Weights of a small GPT-style language model, trained from scratch on English Wikipedia: MLP 2304 SwiGLU, a variant of Adam for these matrices.
MLP neurons of a small language model. Each row is named by its layer, matrix (down: output weights) and neuron, and shows model dimensions 0-191. Each number is 128 + 32 x the weight over its row's rms, rounded and kept within 0 to 255. Numbers have three digits each. A neuron's up and down rows have the sign that makes its largest values positive.
A block is one neuron, or neurons of one layer that tend to fire together. After each block is what it responds to, as a language model described it from the Wikipedia text at the highest values.

L5.down250:139139131169150125135129190108097098153149084120102176127157156110072130148101160144112232158100183120090136165157149080145094136126088114143089137108138149110111161099185112112089146080145162081119122092096099128075195136052120141125124113141162120106148184109138135111096172140123107072141070191112067082123103150146191142131124148102099190119144164069099121139209174079144164168115151128192109107158159128089095128074148118202131148109093072178102143095130148080094194139073115097134187162096124086162121093070115136137051112115157091139135138168172126166175161134123141179
Responds to: Completions in formulaic references

L7.down858:175135125151148185122107075116162130156170100117102155095120145154108175137128100190096093151179149068134120109153088131164167130146153065193128118125154151124119166166093158160092123150107174107098142171070126099150135084151139148130117126095144179141175136121136124120079115117184165121167164111147108097165143118184142192083166107106095145175137128161170153095095128130120128093141097120089149108140136090173120148147167116135132090152147062164105165063141199102157120135126131141112173119154134134113078137138164141195153163132079130131117143147130201160171109083145127047
L7.down1559:143149103128163166166092161140092058111096145112117143149093102089157186132114115094107109092127106104141065145140116117159115145172097077193068098132146105085113145098115129155099166201183164099119142157122144158152140109136106115076045097117105211120146110133123152205081117134145091110114154141143141160081135084095123120102111162137158164127114090116137115120120120143156124155091207114190097159154115132118092154063115120112167160174159143127171107133133134116137136121159140129143167190092129100149043186090172117155103139119093166140156127189115123141130033163125054093
L7.down1806:116170054093055169118108132168148077070159123116171171158102166126141139118102156083184152159068136163146119100109081124138119160115120095130151029065140139110074132153148078126059142149135149211095152084115126136167127181122192188136183168091129115135143149087150110179106145144130096095158077154103121139179129123159145140123107092129106125111102133115100146136105134094138109130067108189120156152150143161155137119122153160122099151137116126152105122128104162078150115171161114147112110141139151209159122131116102131122113102166112088117148173165090162153099079150147161132
L7.down2160:112122141171144136065140123134107113086150124110106126143140109112139129067123096185048161134082132107148152137113118109111112120138107152145135163105133083168156146092146139099111094167128123089183157065130125109110149151125059119098124176113160151133120154122126150145101158144158106122154116106109122109121108097166157119052089150118125147136139090152167127158113139136164156112147159075124118133117111095105095133155137151112107157073087102097189108137099130128105147140153139108149134131156173077166155163069188158133122100080105121164194101160116145083164000204055126179
Responds to: Place and date completions

L2.down20:147139101138090146133143142078153164131146144126138178153118130135086143156133100177181127134112066133146180165074116104143161135112149113142092188139083090156137121148104068136121141155153091136123159132121174126098130120140159137159147176066127125118130159106140138096153142119096128169132159118118102140126134167098119093134142179138141108118055147169154142067194086034191136133135121198167165044136187096137150106136115156127128115108168136117055060113135104109204153103111151143174097117174155174126160113138109142110110132090090000143120186146099136125067136134097110125
L2.down43:123116137107122133096129135122147085128118113086148135123111134095139119137117144113148123149160136095126137133081124138095110107117146128132127130120110121138126135114124140126140120119100119106117110123116140159121146120111105099145120135180131150154164095126132133152147111160147136141156131136129098127131156103120110115124127093123122109112146140134136139111123116102155087113135094123129114000136122117127126143139091116127159134147087102126117124144135143000138150126123151141111161160145136148146140134126147164156117139105144000114106141137138126146166138143132150144
L2.down289:140148082111094121126085193133158139149152136101122140149113112121103105162099179143137124106117097145113120158056147120132136150125107134122185117134120097108080095129119091166149115131147153101135138148139155120160115135179039154166088135129107063148140140135170082112116120124102146153142112154132118057172043143138094100075176198177178151053139111118126121141150139108100099143158165160098070049136092086138124134056134205148130100130136162108146091130125093151152157130073143061164127114148190110082166118169115104092162159161106090149187094096114140116093168126128068131
L2.down326:091152147133167150109147089112198115152107142141131141124168132071111144152129163135163077158073174140110117131168120109110096064137111131151171102090106154112092110128103175117087086119099101164182111171125124138144131130103132134142115102089131127180119104108165136086132145166118126111126126102129085138138174161135144115089121099149157136092112145175107161147125157163074118129134086106122116026138127093185127141146159113149165111189128136068134122086122179090109149106158137128112140162108133089154122145130147089095158092092129000102138110129120209202100126108155122170
L2.down502:146141120151157185156165131148132155145089116157114119088081153089142077179142188114064082111155119104133109122103122105165061156122150146147116180177165111127169130167117049105120090131115145141129143112086161111150148156162106153092155119129160096136141171132145116135103090121102132134155133140103098104156079070124093084123128116184106093198156123128136103121126117108155108103126098155153130042131099114118063113141106145148139130147166148128092178083149152000113136088024099162122120122142137145130124124151128139135119091168117000138119164148118061146108104092108128118
L2.down565:150132119137154171123159120149133082115144133137147153168109111115144115122103099127171119156139154107105130146112149110084120136125115128067144099104108120119118144143129128136135114137140135171106146144132100096095159135145185096090179135140135133137140122123136115124123118144159137123144160145126092135133108131141153125128118112126092094133133174120158104099119143139131106153165135108112110000161119138141131155126130110129133129123124135128123163130116184000066146110113127114161131119141144087136125145144116149145090132129157000145163134139124129119158100116145085174
L2.down815:175087105155073132115088156169127132164137128150063118104117187128167175108124151102126090174118134123104159149203118107145140130189104099147096151141148158182152075137099118143071153109160162096137121092112158140118122159090149092136136116137130123154121179135141129166115155134122102125140087128134153145177050150157105087092134163129146102141128145131164086091115160157123186078108125138170112134207110106154114048157152170129130158135121129145097129073118148131161149117089163133074202093123130107121125128159147110121103151144092159167071133133136140168142143105171101138
L2.down879:096168148108115120134051087137153139098164108134094204131101113131134118149122132127141082152130111155109191122136160104091085143153125140098137102101123118115121084135148129108098101102132138117146128140082130157152133078121115146171105135109126110110139097102094086130132132160170118113082176133126129163120103138119097141134127128175110111115086118125112141090161090063141092099129155163131141000130107077109131145089106112108150153194123122135162133106149141000140148109081106194150130152120142175116154111063087174141085127075098000116103113138087134150083107161123128145
L2.down936:057134132164124163101103132140139165127107146115094139175159154082147108101136149128190151161128146129163139099111153102117136151115146139196144103150121199153132143113111149158123124113165105103057135079078113102141140111170108116074146211133168129113170137121138128164165096190098126117159149138154110192083131139133104125169087084152124083149110145128108205135143109144111131121103121196120081088135142096147114136117134122098195118156125132145156210093126118051127142144069136068073136138137101130139149193165126088104131124109168020181121122140120157135119094128118115182
L2.down964:137096149150159159091161110093187114120116144144125150115097145113096107123126106144107135165101147128144164141122134147067123151149166134118056129146161093101092156122117150153141172118109146086115112147137117120098165124102126167151161160172149137119151124147175095158110108100089087140114093141096078131153143127136156131137159119175164108134114171115143052118133116091119094095119117113142140024097110119130130189163087082117100147163080129108057143185167171058142131134145133165124151121100168163159105146115172175155103158141167000129148176163181081138090083166135121165
L2.down1038:122133134129126110128129139121129132120133112105126120154105118115139142144152138123129131125141149105176137123154124140103113137150115121104125102119103164104089074123097134111154094102114149058123122146148125098131129125137129128126092099149146151117191132112141164130134103127124114112125128122115109145135144125122159136079116056140130112134096132131123131133109110155138131174092124108116123000105142139136102170071098117150153141177124138108129152122089133000134103095119095117115137129115153089150152181088151145119130164125146000144134142119095107131145161198165144136
L2.down1370:109138117134118102127111117132139135138133162111151097146132147063121098149112141103115142160145159135120123127114148131096125130142116118140118106121104090140133111136146116134134113112124117119129126129128137134125106110095100114149109148127142108130122125149123156124130149142135121143145145142114061103126147145119107122123137124135130130104122148101160143120131142123143137149159136143121140000088137160120118122116113159145133107169086106121157127119117134000161116104133117134126142120116118099120109131111123123122128124112150000110125124147132110130125145127136125102
L2.down1638:134148137166109130124151100136168077122090154108138163128142117166118126145117126123148111149108131142153109132150132135144139144134111123149115120120149162121108103108116117115109117117109129123131136126126119130146172128151132147123157159112114136126134141142128116110130108115160104117116133131096097142109131127109127148118156070142118139155118146111127114132112111124139113110099119134147110000137141115127134120155121120113141111140076130136098132148123176000124122127136143138151106147130117129128143134138137133140130122136135000107127147161124135135120131126146124149
L2.down2026:098110157139175144102122111149160139124133139154103102141160154160086149108120108068104082141137113128128136110109103101080122136118145114109087128083118128162073141143119129149138147137092116138134163132133153083162198084139180177130146147146141136140186143126138102113178104111150134110087109112138110134153132138130156122155167103100141155134113134041167121062104103100154077131081150145126149017056110090103102142123105088130149131150123175119078153116218157011105152140150108128150159137174088126091077106120060115149127123131101000135167131130111131137093124202113168163
L2.down2261:126191120195159120157136140112141119123107146160149170088127137160111154127099120132153156139138120092206137118135096090064110084146129156123081117129163127102094130068134086118127155126125100110139108177156115143162125113103175133121137151139172142095147108115104101146053087098158159163135152118093100132143100104131133078178146157142131116150077135146133133146126117108089081097101090145140115045108149074129150192116151083126157128111131155128122143164095173056122144159122165139123126114166134129127125161170118112095118134130155000107152142065105151145113111154160112147
L2.down2291:152155143134086175117154192133121117164106165068150138064125134123147123171164190077120100153125139073111147158123120140100151152111160152134129116117120090078099100168116095115167125087097103063104161175129121100103152079122126151101108147153147130130126126078157127102168091145149112184136178137166075143173141129155171091112163093149127089137079161079120099118119130105181110102095185130107101043079098171103148188102129088093111131194182116135076120158108119052161104122111148095146078157152092124197132149136047106187132121120119000120185148149178113145137120155153120131
Responds to: Number endings and US state names

L2.down85:143105133075083119129175147081104157150115093100181112055131111136180119135173114114147151095149106192117146103150156080148147095103111080165136090151129132164097173097074146126140149167151161119140154147125085142167097115154117133109189122124081171112138135147110071066143128081122119104047155124131119132113128062208132177136125115110102129168150126146085190129147208087122081131128118131175133134117073156160105111125157120136183117091078112161144102126083161135089156155123122193112158180131088095112156114076120165098134118113121105092158132161094210058130114125080109148
L2.down110:134145156096142098168126162084101133076083114127183172199095165206191101133094059140128073129119106091086146168072142104118099121137158148150129144159084162101133157113121137153147174133156167148123074134168106197118142120134122132098103175167133111153134147118109105125110114155096122127116113122139197131145058146164114099132144154132167142078122119110126164145112130191108118119121189079139101175107176159124108038159166119129135126163096110131150096112097100212096116166146116172143172129202116182094170105132148164124116152150134222178207128131200133135124139128136124106
L2.down302:114141118130129143075108171182132118202117119109126171091146082089120141100060136172145137135125101076039118154097164156097113112130128132128190194037109089155118136166087163090131168123142156123049081125134146141090138086105140123133111133102157109169164147109142101126142177100072169160093154120103059103116131128107100133112102098175172155100110115169123108094127143047139142100124148123166110102128108116128095142159114160092107091121091122141069137120098156029121127166149183163141117120149123153149152073092071119177109096131121033091086091169147141145102108156179090125
L2.down404:155133109114111105090120104098072106112125085118158081136160154155059134157102131127075110154107146095082134129116065128124094144092123153156124107079154091151179158072086187134095131100115128146162089126039160113153161144137142147127098140105103099145132064108149096138152093132127145179108136093109123101161121136124121137150139113158113163082132143041131134103180140056129152074143127208175161088170181142121109131144143117112154100147109119101094110100148177086109113119147134179082087117091158083085075145146070133069150147152160034095118159119133135152159089166105139124
L2.down500:061110141137157151113090127102146145132098040106100143119118143126154188110151095087147123143146160115129151115149135068160088116191069134138125165106119138147141140149111089124154108127110144126149123146115104125166172152159128109149110149047139135147152083088150123144139142175132098134125157158117082128184109157142081111092110117171141147150138154082131115120136108095114135087142122145183116001107153139145106144151129132144127156145133148026154122118102128030133166059102126133046126120135106127175144150143119186113121122099058000100145154119157146170087116109151110159
L2.down923:137142137090161050094071119081194147155166178170150125155160157135154152128110155133107151125212145025125137094156114111140116125140171155154130110111109118073120133176110081110175124194081149162155151101120129156178150133123128148192186057196159148133125100161159138170120084146156120128167095106119064087117132117095116104088177137156133134147166164182149139106138096096115104102158125188159166127107167134082047119146088136197150191160124129105107198098094120060112112098135114109109131149107087146148155114083147123139145083166098054143102105116083150136152117145141157134
L2.down1345:130185128116132088195068102141147128126143120191132155146145127156136177102146125151120164111166091115097128141106124173085131138124139170148108128092119090127120085126123128107123167137106161067150132128130203163121101139086086075175148165138170104194140063113084106107126094141110125140130157154141113162178134112107094214076119124155146138081135109132129146082141151141110118103170163075176127088094083118178170150061115144136174148172114084162152149149124152088142145194147140120100127129153157173146143138117135122193120175049118146157147121117169133159081083092160107080
L2.down1465:142133146124134161112138130138162129054131118152114159107126146097103136120141093157142091119086140126115112118120157154115137105104138119146084118060093103121158112147133111149098136181084117140094089144185138148157106120153172139122126127134136193093122071153105102121157128115121153074135132144081132130149096121097051095098137090115149142158119136115187120190097110115124122142090113154127100012150130140140127109112127166189143093155104149073081122134102179027155150088124085164134105138151122204158141104144088144110148170153208000136148078103111118103146142134133184128
L2.down1549:144138089167147199117120169172151067051191116105101080085096096122131127094145154152119101121145129140170128098094104118098118143089164122228163135169109152124166107187112187154097148081098130137112111088129113136109148144125152122131130107116126106110150168186139136139113120084103138140129107117199088088136128087125107110139114106162126110103176085117056101120125125060132120117199163121102092080095084115131096118111102150093115098178175164087114120211107155145119107147107118055162079125116147124183162208126188117120160123114127155112155059154143116087148155047118146128
L2.down1606:167128166124181128123161156139174141170104145142169112128135147099159140108100087153179082124111139122137124132072164160060138167154125083190151142110127067166161082153092177133137093128148153148162156073139127140121108082093139105099163163148175083170107100131110117181133130075098161127142136132138057043116141139079071076123059146127118075197116189126143119142115118118120125112169082112100138138105115157115149113135141210128114149143121150134080098180100110045157198189096150129075112069174114156177179105173165109165111118131115118134098049182194118156119098107125105122
L2.down1612:134093130174137156139149158090142096158119118093183119096130189105145176085090170140109110056104154107135121161136163129148114133151102165134114110063124147091100137139109115176132117145155162118147152125159175110127063148094131119126140135180099133141140134141118108130103115121129095092110088147130116166118170109128088073130126084141124114090115089097082092077123078158079130122116132146128131000102132126132204113154117147120088146172091111143086090083166114031144156099094181128119113120140128130138154075159105123138105116122116000104093126144147110150154117119183137165
L2.down1687:123104116133133168164098147074136105170107145138167127097113126081146103155103140159158164146137105128117144139130101144154150160142124116115130023124182125110169156107134141080131173121110111108140150144120150101138076138120180153122118097173143145133156135083113128100097118068114148169099100157098115163123200139101148124122132085167158116073130128121083132101133106127148144124108158149114206007111200123159114130111147114131145078141109146140128139117141091000127147103114149145138123144164124131112137110140125124136178141112122000140138139112150105172104133119115114128
L2.down1828:178184156147100104115061125095197057095176120143090140095124105114143169107045132143134152110098144140113106124088156101147165138151133124097113158134163128065138058105087141084218065098092123171133112135119083137118126091137114106134134148182138104125084114142089127147108177129096128155144127092089091137105085139140141161122144081146112086136139186147157161132114202087175148168141143146149137133134187134135124108140148118087160084138098148113121106152118088170139170150100089043073082099152066124167097056111093142134168122094134089154112153089132146140149129125108120118
L2.down1918:145138076128187153177118112165200150102179155087078026231062183145154143138108112107103124147160126101145143123110062130160131180125098177144142147154141080131170126152134143139101062115061169089179145116165131143153176076175096135160115114121134140171113141142096116134143110131053177205082154098194139096131116137079097129108121140183083120121113119120130122115095118103119046065211099143108167089074150092121119069133080199152180190132097161111130085176136119114154131101136137125174142116131133168132150157076159082141114162095089080103170096135186135118111092068129114104
L2.down2190:176091160120115049137090095107160116136154027090184146150122116119145136107165144139119149150196077185149101085136106132114135128150145078112103122130111162122047104064163136136125071092074135164126117180100131075070168133139127065147144176117098119144142132155076087108179116116087100109140107174088156141091166131088170143152154146081120079094150112144145156165098118189117111159112090114180173082121166104145129135157149115089147086148093156072095115146136154067112127131128153155164114098163165130141107120080062161179149095140155037112150128094119163153126078072118135131
L2.down2302:093140132140103123130135123143123087086085103157144080112116086124124139127073094116186168198122100103104163116110105094068158080168148147109144123133150078151125156103093136112141116128160108179110042177162117142067069156194133141150074164145103166132162096101112118128172134135104126177162178068118094136125152122115090104070081100106144175093162098179155176123109152178092131118110160181085124107102107115118131121129136143103153110161092153061157112131134097074160137141112141074143102118095084166144109138145151140149073153099112070179087169130130173138144122157123092129
Responds to: Place names and routes

L5.down178:137093095137209104164086104185190172086154128178115097119131150130128089142151174138149107123177125123098138115180109128095127172090150162114138142142103112139129079155113142118183119165142107129134173090132086159118137070114108127126129126155128084146171153169139162179128110139137159180099126121154191130136071171114169172053090112095099110093091119106172090127110113112097111100119140107126115178120116138118124185146112188137108136125150127122050100156134106114150189152141151170120096145147143113117125107130090166106148134141169096089122121104073185126125162143106135109
Responds to: Place and group noun ends

L5.down1891:126109164137114092152069130130121186119140126098124102126105137097125137113127129080114196162140125142163126127095130124164147123103135076088097108133151141116082144114169112150122098025191156055143118137116178137076172120110147087104120101160100132098173082123060142122091173129125083138120061087118129104147118075096214133155095124113156214142008127129100149105143123160104169177154138107096054100180138124132137131142131177140122056118128137201126161124141102124119161166152165111120128164074070149108130120146114116106147128117109136099152091143083128184131130125167130185
Responds to: Final digits of numbers

L2.down135:158094127145177093139108174061113109179111111124093173088176158120085148078153111129102091086169169115137104164123149113136152171142111101205116106157070135075169095130086190116145110109071174163128145128109092142114125133100136101115060143118130160087120109164062148175139163138091155096158082124142107082159154139122141140129128150162166091108072165164125115123142162114194088154118164119120102097128099160154118104144155149108076163157117122156153086120103121074150120153076141143151125130115139145126148120174120115133146154186170164141181159133098165176090166095127095141
L2.down224:156068116141121076181050158116145173144165109109143172098200155084083109145150176114111115124142126104094196143123124153181148180193165135094137139137123121139128096156158115126119085154098081128124145191143132130186140146137198107102163114122150138116095133105202152111110151082169132147125073182084095090152105148147124076102112152136063132230124098148156127134151082085105133121178157112085128096169125129082129150152118176062114107124166131109072123131087149131188139120152085127100145165120125135189105135116150189065113097150121075054214124198090137160101075169136128097
L2.down300:149100054108103123107168063162129125090091151093096132083136154133168114084136122150077119168110134137135141136166134130062079119162122131119102072138167128149133129122119155103156128095133103158130151094133108103117173122148115083123082170134132167175075134126087115198117113155109125158198116159110195074129114174134157138084103147066119057107179179112149102167092128123151090180112106166137123154105127107086122105123116126083140154107163117126138145135135129138116111123097138133160129089135086137203113094114134101075110120156121132124086089140110128113142129111122155122
L2.down579:130160128111151112146059130127122130163097107114119127080116116121090120112138105151159104152142137169105148087128148140142107166162187186188108165151121101151125124085117162059170085160168127136064114143098169131114147077097131132172143153124147143148143139106146075142090126084130093091107159109079178148151118050154100144101137156141055142136113110161099083111180092131085134142115138180136135178130161083110151131175098151154150162148213152118147107075076171101127124115090148124097156102155133138100178114149136185128117123104116064085153110161173130126149111128125144099
L2.down875:119117133128164112111149122141169081068111147162120098141080093137184164134154168110152123137155141096144118063139109095112193089148081135140112129170110096120129142152087108144123120059076075204180129120170122106083109154142134143169098065146174114111078136096181110156141147158118103139173171131123104174153139125125164144063090155101109079122161176095136117124130115131169129166152161108112215115137159106129081115184150121127155114160142174134140103086128086134103147099091100185077146127161130092115166157136159079161151105178145099107118062105148145124097073103174115106
L2.down985:114066099170140080141121059109116112136069099170110157064153080133102099146145135133115132162074136133143091128111141133156132104171132131216081127076130135104173110154106174117124132172114123134121172080135053153126173156166154112139102136091182117122168096124170165154175114145115133159105135166097145092089113127078178125151074111079099055133162188150124180180138158130170138195107046154125124113155139102108083143128139181096093151115169131061148095095090130126089109128140126118136083143077126104079124130122115146136134094175098172086138108131102082099154104117114136106
L2.down1069:101095162166129124148128151093159076162140155146107188174078074104061121153150052150088107116124148131126121091147124127139087118082135143151125121081114101124134150126168094095088149094082121140172134135119114178128054164103144146102109112141141146099090133162094122135139098158094178082126123100136190131135151107102143115138175129070109154127100090153122147201072178127145135146083126125145116235172111129129179172124116106106126168116150114107160130101141150208041136094097131093104116150202105095131104128118138152146154108129105232134158140101070140144147129128139124155
L2.down1128:112142144129167104132122120137140168128159128169086135070102149202095148117145135115093138122187087104103130154161110169134092157145168138122162131157100134160154057171138120126098077186144134095150134112083161151119123205125100160111103086145124118150147125214131085124085164107098117155133136121127052074098164149123105120144110122104160100158135131132145148125164095106096161149126168162142185080135129087135160155092087127130110157154139153170163195100174200054130090142132169129168100153112171076141103159168125102080136088107133104132153117196119140183098070090152085152
L2.down1331:094130128133187148113118145164161178073074201078084144072169093088147134086107164138115140106156104161108126088204142118095103124096160130132130139141137154109131135113125173117082114112095116177138141108111092174118103036103132153142171159115116119084118093180128114058174121110143096148113133178134087110205162093085204143156167167105118119128154091128113123135145117075184087149108098150139089117095091157144131134123141120121134064111159168142130176211145147153158098098162174154122133130146121148173135150163076168169161149149163073117112098124148132124147136095103137118
L2.down1432:106099109137146093152074153144108169100060117035128063133144138163138190086079104194184079115118142138133094154071128128166161098074130149103128100125133129095100159111110069171113116125099140124144176148132092129159087109103144061181140104186104104161115146128073104148141145203149123109162114197133144150156133125156118106109085158133184094137119164139143133111121142154147088169132134154083104111101152069082108101115098126141133108115141113129181115085113070099055119156086080115114211061151180125132154131106105184073085110190080090072147183117048128102122088104111133117
L2.down1728:122094146187164140099151141090123116147046137088157139068063114101163175113093120146135152100104083109118123104123129111131175103121159132185139162063185090137181029160159170161118096109139128178119146089099173178084130097174078136081128148185122104103115104116158124167114111065078142119108125132174140149156097131118109108124134072118122073131215171112116152100074150154131137095135118140179080126113125125098123180071127095150157127167093078169108121140103084159147078114063172110128145144193150122144135096160134155057144148088067146128095061120193122135141076123076128121
L2.down1823:116146137138088128127083134141187097134140114128115125078088097172137108118144101152145079128186090143128121164142142145198153147086132140163114115096144103080123130127052098087131082138168094111102143111125134132125173086149075097150165205122139103189131142173178140176076142080175156058105128157127128093090048114131129155103153071110139072095103111102136081124129105133157079188172138151132146111141113142122153102144118140112153137130118084075118145030097166091152142136059135169100103129153064114133137110117114123134155147159190099125130105137173169135085112062135105086
L2.down1856:096098081133153092134169117140133120148096038138135124116115129153131111162203144147094122112159167178141114160227116129148108157193102152115138105117135123106132124128152126134161135153117110113142132128175203143119123135166103138122158126115154137116148116125141159107125136168155096138109126160096156137019130179116183172053135155111117098133182132083168090133130091163098117113102168123177158150114086085114085095190147147116226096141182084119090137149076060156156146093112159115132078132108062093113087164187158137102110196114096198145074148108172163196115200116134106144
L2.down1891:143119098110081102124102140134154122103161158115109175112097137113189193133142169109162086121076132103119116146183153154147088085115098106146125100130130102094132097125103104115087121147137136115116126088160095152101100152183080141150147094123127162098092148145108161137103164148131084115085111117157104145139113146145113108137099108163093090169160170126098161153162137107157057147125110142121116240098144175087157080149175097182139184104158162125073133147137153181126124125154135119159120111134120128111139099141100113120110111128165255098106176120126147087084080105144107114
L2.down2016:111132103180116128141096124133150164129102150110104113129121158094168090147124130132094180132148138112134136113107077183133135080134113137083090133155178148126114136089155141163120167056158147158153127112171152119168146127127064128166135101108161094144138175165185067160138083114087115151169154095084124161147133087127123148164135149136095129159143075069099122149115120098137172152119088100175083093132093117134189130103061181180132134138105099147135155115153066122172096151107094145114144065145115063130090176078168100138117092169171087137213141125173163129131128136128137136
L2.down2256:163101146110168104090133126179142143149188163170126138157126078143094071102140119163168083175123092134129084087105140081130132159114168082177139154118147106069168127149101159108134053044071160122106166158145113119150138048150107153131116186122161121120162076166108100131132069138097123135117120120235093083177137139101152149159150113169082079113118097119119170193050096063194073147051127166086113130068095133102143109126089101123143145170153130135174082130091191117112164210118109164221106106057131123080158144109139180168094151121134133145148145160159104162046122144092136152
Responds to: Templated field labels

L7.down137:126075183141147114099173169110187182116057113177132107095068116131114071132163121165146126154122141123150162076098118186108110166135142169142083118146128124138142152123077085199196170198072114149079119053159161074125128144136142129170157132125120110167156123060164138138185118100134147050094109194123116139104161158174127149107137060102116094121136115119131086160114113110084159157189156150136112166167105064130120112180147141086141117162108115135116107116153122137159180144087185146035059153141105077134126072120147159151163171103099152104095125111110101108178136105157087105
L7.down239:139139122119140156141181187147073100129082132119126130140112106126144102133159093130139121161145119134043060132081153093129081086137061090157140094179072107092145102134065167115080116125116126165139120101138162093101163091130134120096140134162071141074117157123146173187141137153163129149159088155077134097069145158154163086105145168157135152113135105115133155108148103137172103114182160148113192096165178186111167071083145145147108102070117127097051159144081121159133189114114162127111080131138114114154090176125159120149097155173072148044089195091124124106153122170115109143
L7.down361:123107134122163106096103108134086161144129096127136133102120124107086109126162179168129117134187169114150172143138176174149126142218115148123090136110086188121123137147123171142136113161104141048100118111076153116138164141137102118154131161169160166111178146125142103140219121087109211103138117146094163148080089142149107110108125085102150099174046141160148126103099073165095132143135152176142110164182120123117133145121143141065072158129113145180119078180141103057136175167130172105081096149139138145107125082068158129130115126118137100110126184078113110048130097133172116075
L7.down1675:202134081092149075050146065140113110134096140133159182129140100110129160063200089167122111134144139195148161155152214142172097151116047132098093101155145146107130114147125097133131101162201083055119094111187098122163120128196142164095098178153055131058125162094159098164117148146068175131100176157100111150055139160085139120081113151105103125186096155187158080114106140134190145101182163149094135135122088147135139124134123161110142165179158124116083096227143165086121139139119080091122118123153174167086127085120136127169147182113105115110121124064163217124168135103112098093
Responds to: Separator before next name

L7.down34:175116174155155103195117133115126121161107070140161101134154111105129104157103121125142132186116125143163119146163122107140135102129096133191147105139044097136144126123132123100116132066065115069156172197086101108101145142179099074132177139115154112102085153172075080119137160091094064137135142113115134168133059143120118135124152075114139107140082133143151148145088133149131128120125144169125101172159060169151159111139120132146155139081147116107115095136086135133133120085140087121163059102082057131121131160171086133153131206134122095076172204126120144156167119192100112135
L7.down413:130237150143117115104158145171077132159153086142098125098146042109158138184120052169133115108137146189107161092166113108149146122122149137128141072139161127054122149083123132120105104110154104092093126143101123116149109170129141150077136096138086173077100120153189102104175149102094145128066134162113196104113117131106150159165120158084191140151129142105126120091138133119149202092083132088187074191087095173129103115175077126147176132095089124129099150201203143107060046202090115115157106116156116131138089097136087116093088106123129115173109134114098062110127061121097121077
L7.down1871:140128115142160170099089140165064136157105098140129121072096095139141094135180103151060152188081079147178094170120105145190134147138142121126120120127109102160112170113137104131148082116136132098090135188079214158093143115141155081087095174180147131117176120124061116157121085096087126118088174075113142041112068167138145060141118105133126116183135134111112100068094146108165116105141120104139119137135140193125192123116132133178175102119128111147144124121120166128091164157158136104148152138088125132150144115142081113162094050077112149099134166105131183126088077148161178085
L7.down1912:149097137167089115123127138116117150206155092107125135205149109123165158173096108137098073077128173097162088102081094128107135145197125182114143086111159140119110149122110147128167154125067135136157135149142098105143163093084108080162167118124177099093100091091060082106110131091092095213148139134177105131106184126112178128138099120174120128177166119084142120110128119074159152136132178131128181188140128164159128133070137130171146118143185074088145134130116140177164131131150109071133075128071154090153145169127055148124090069129122089151174131131162089148097094107166097078
Responds to: Path and direction words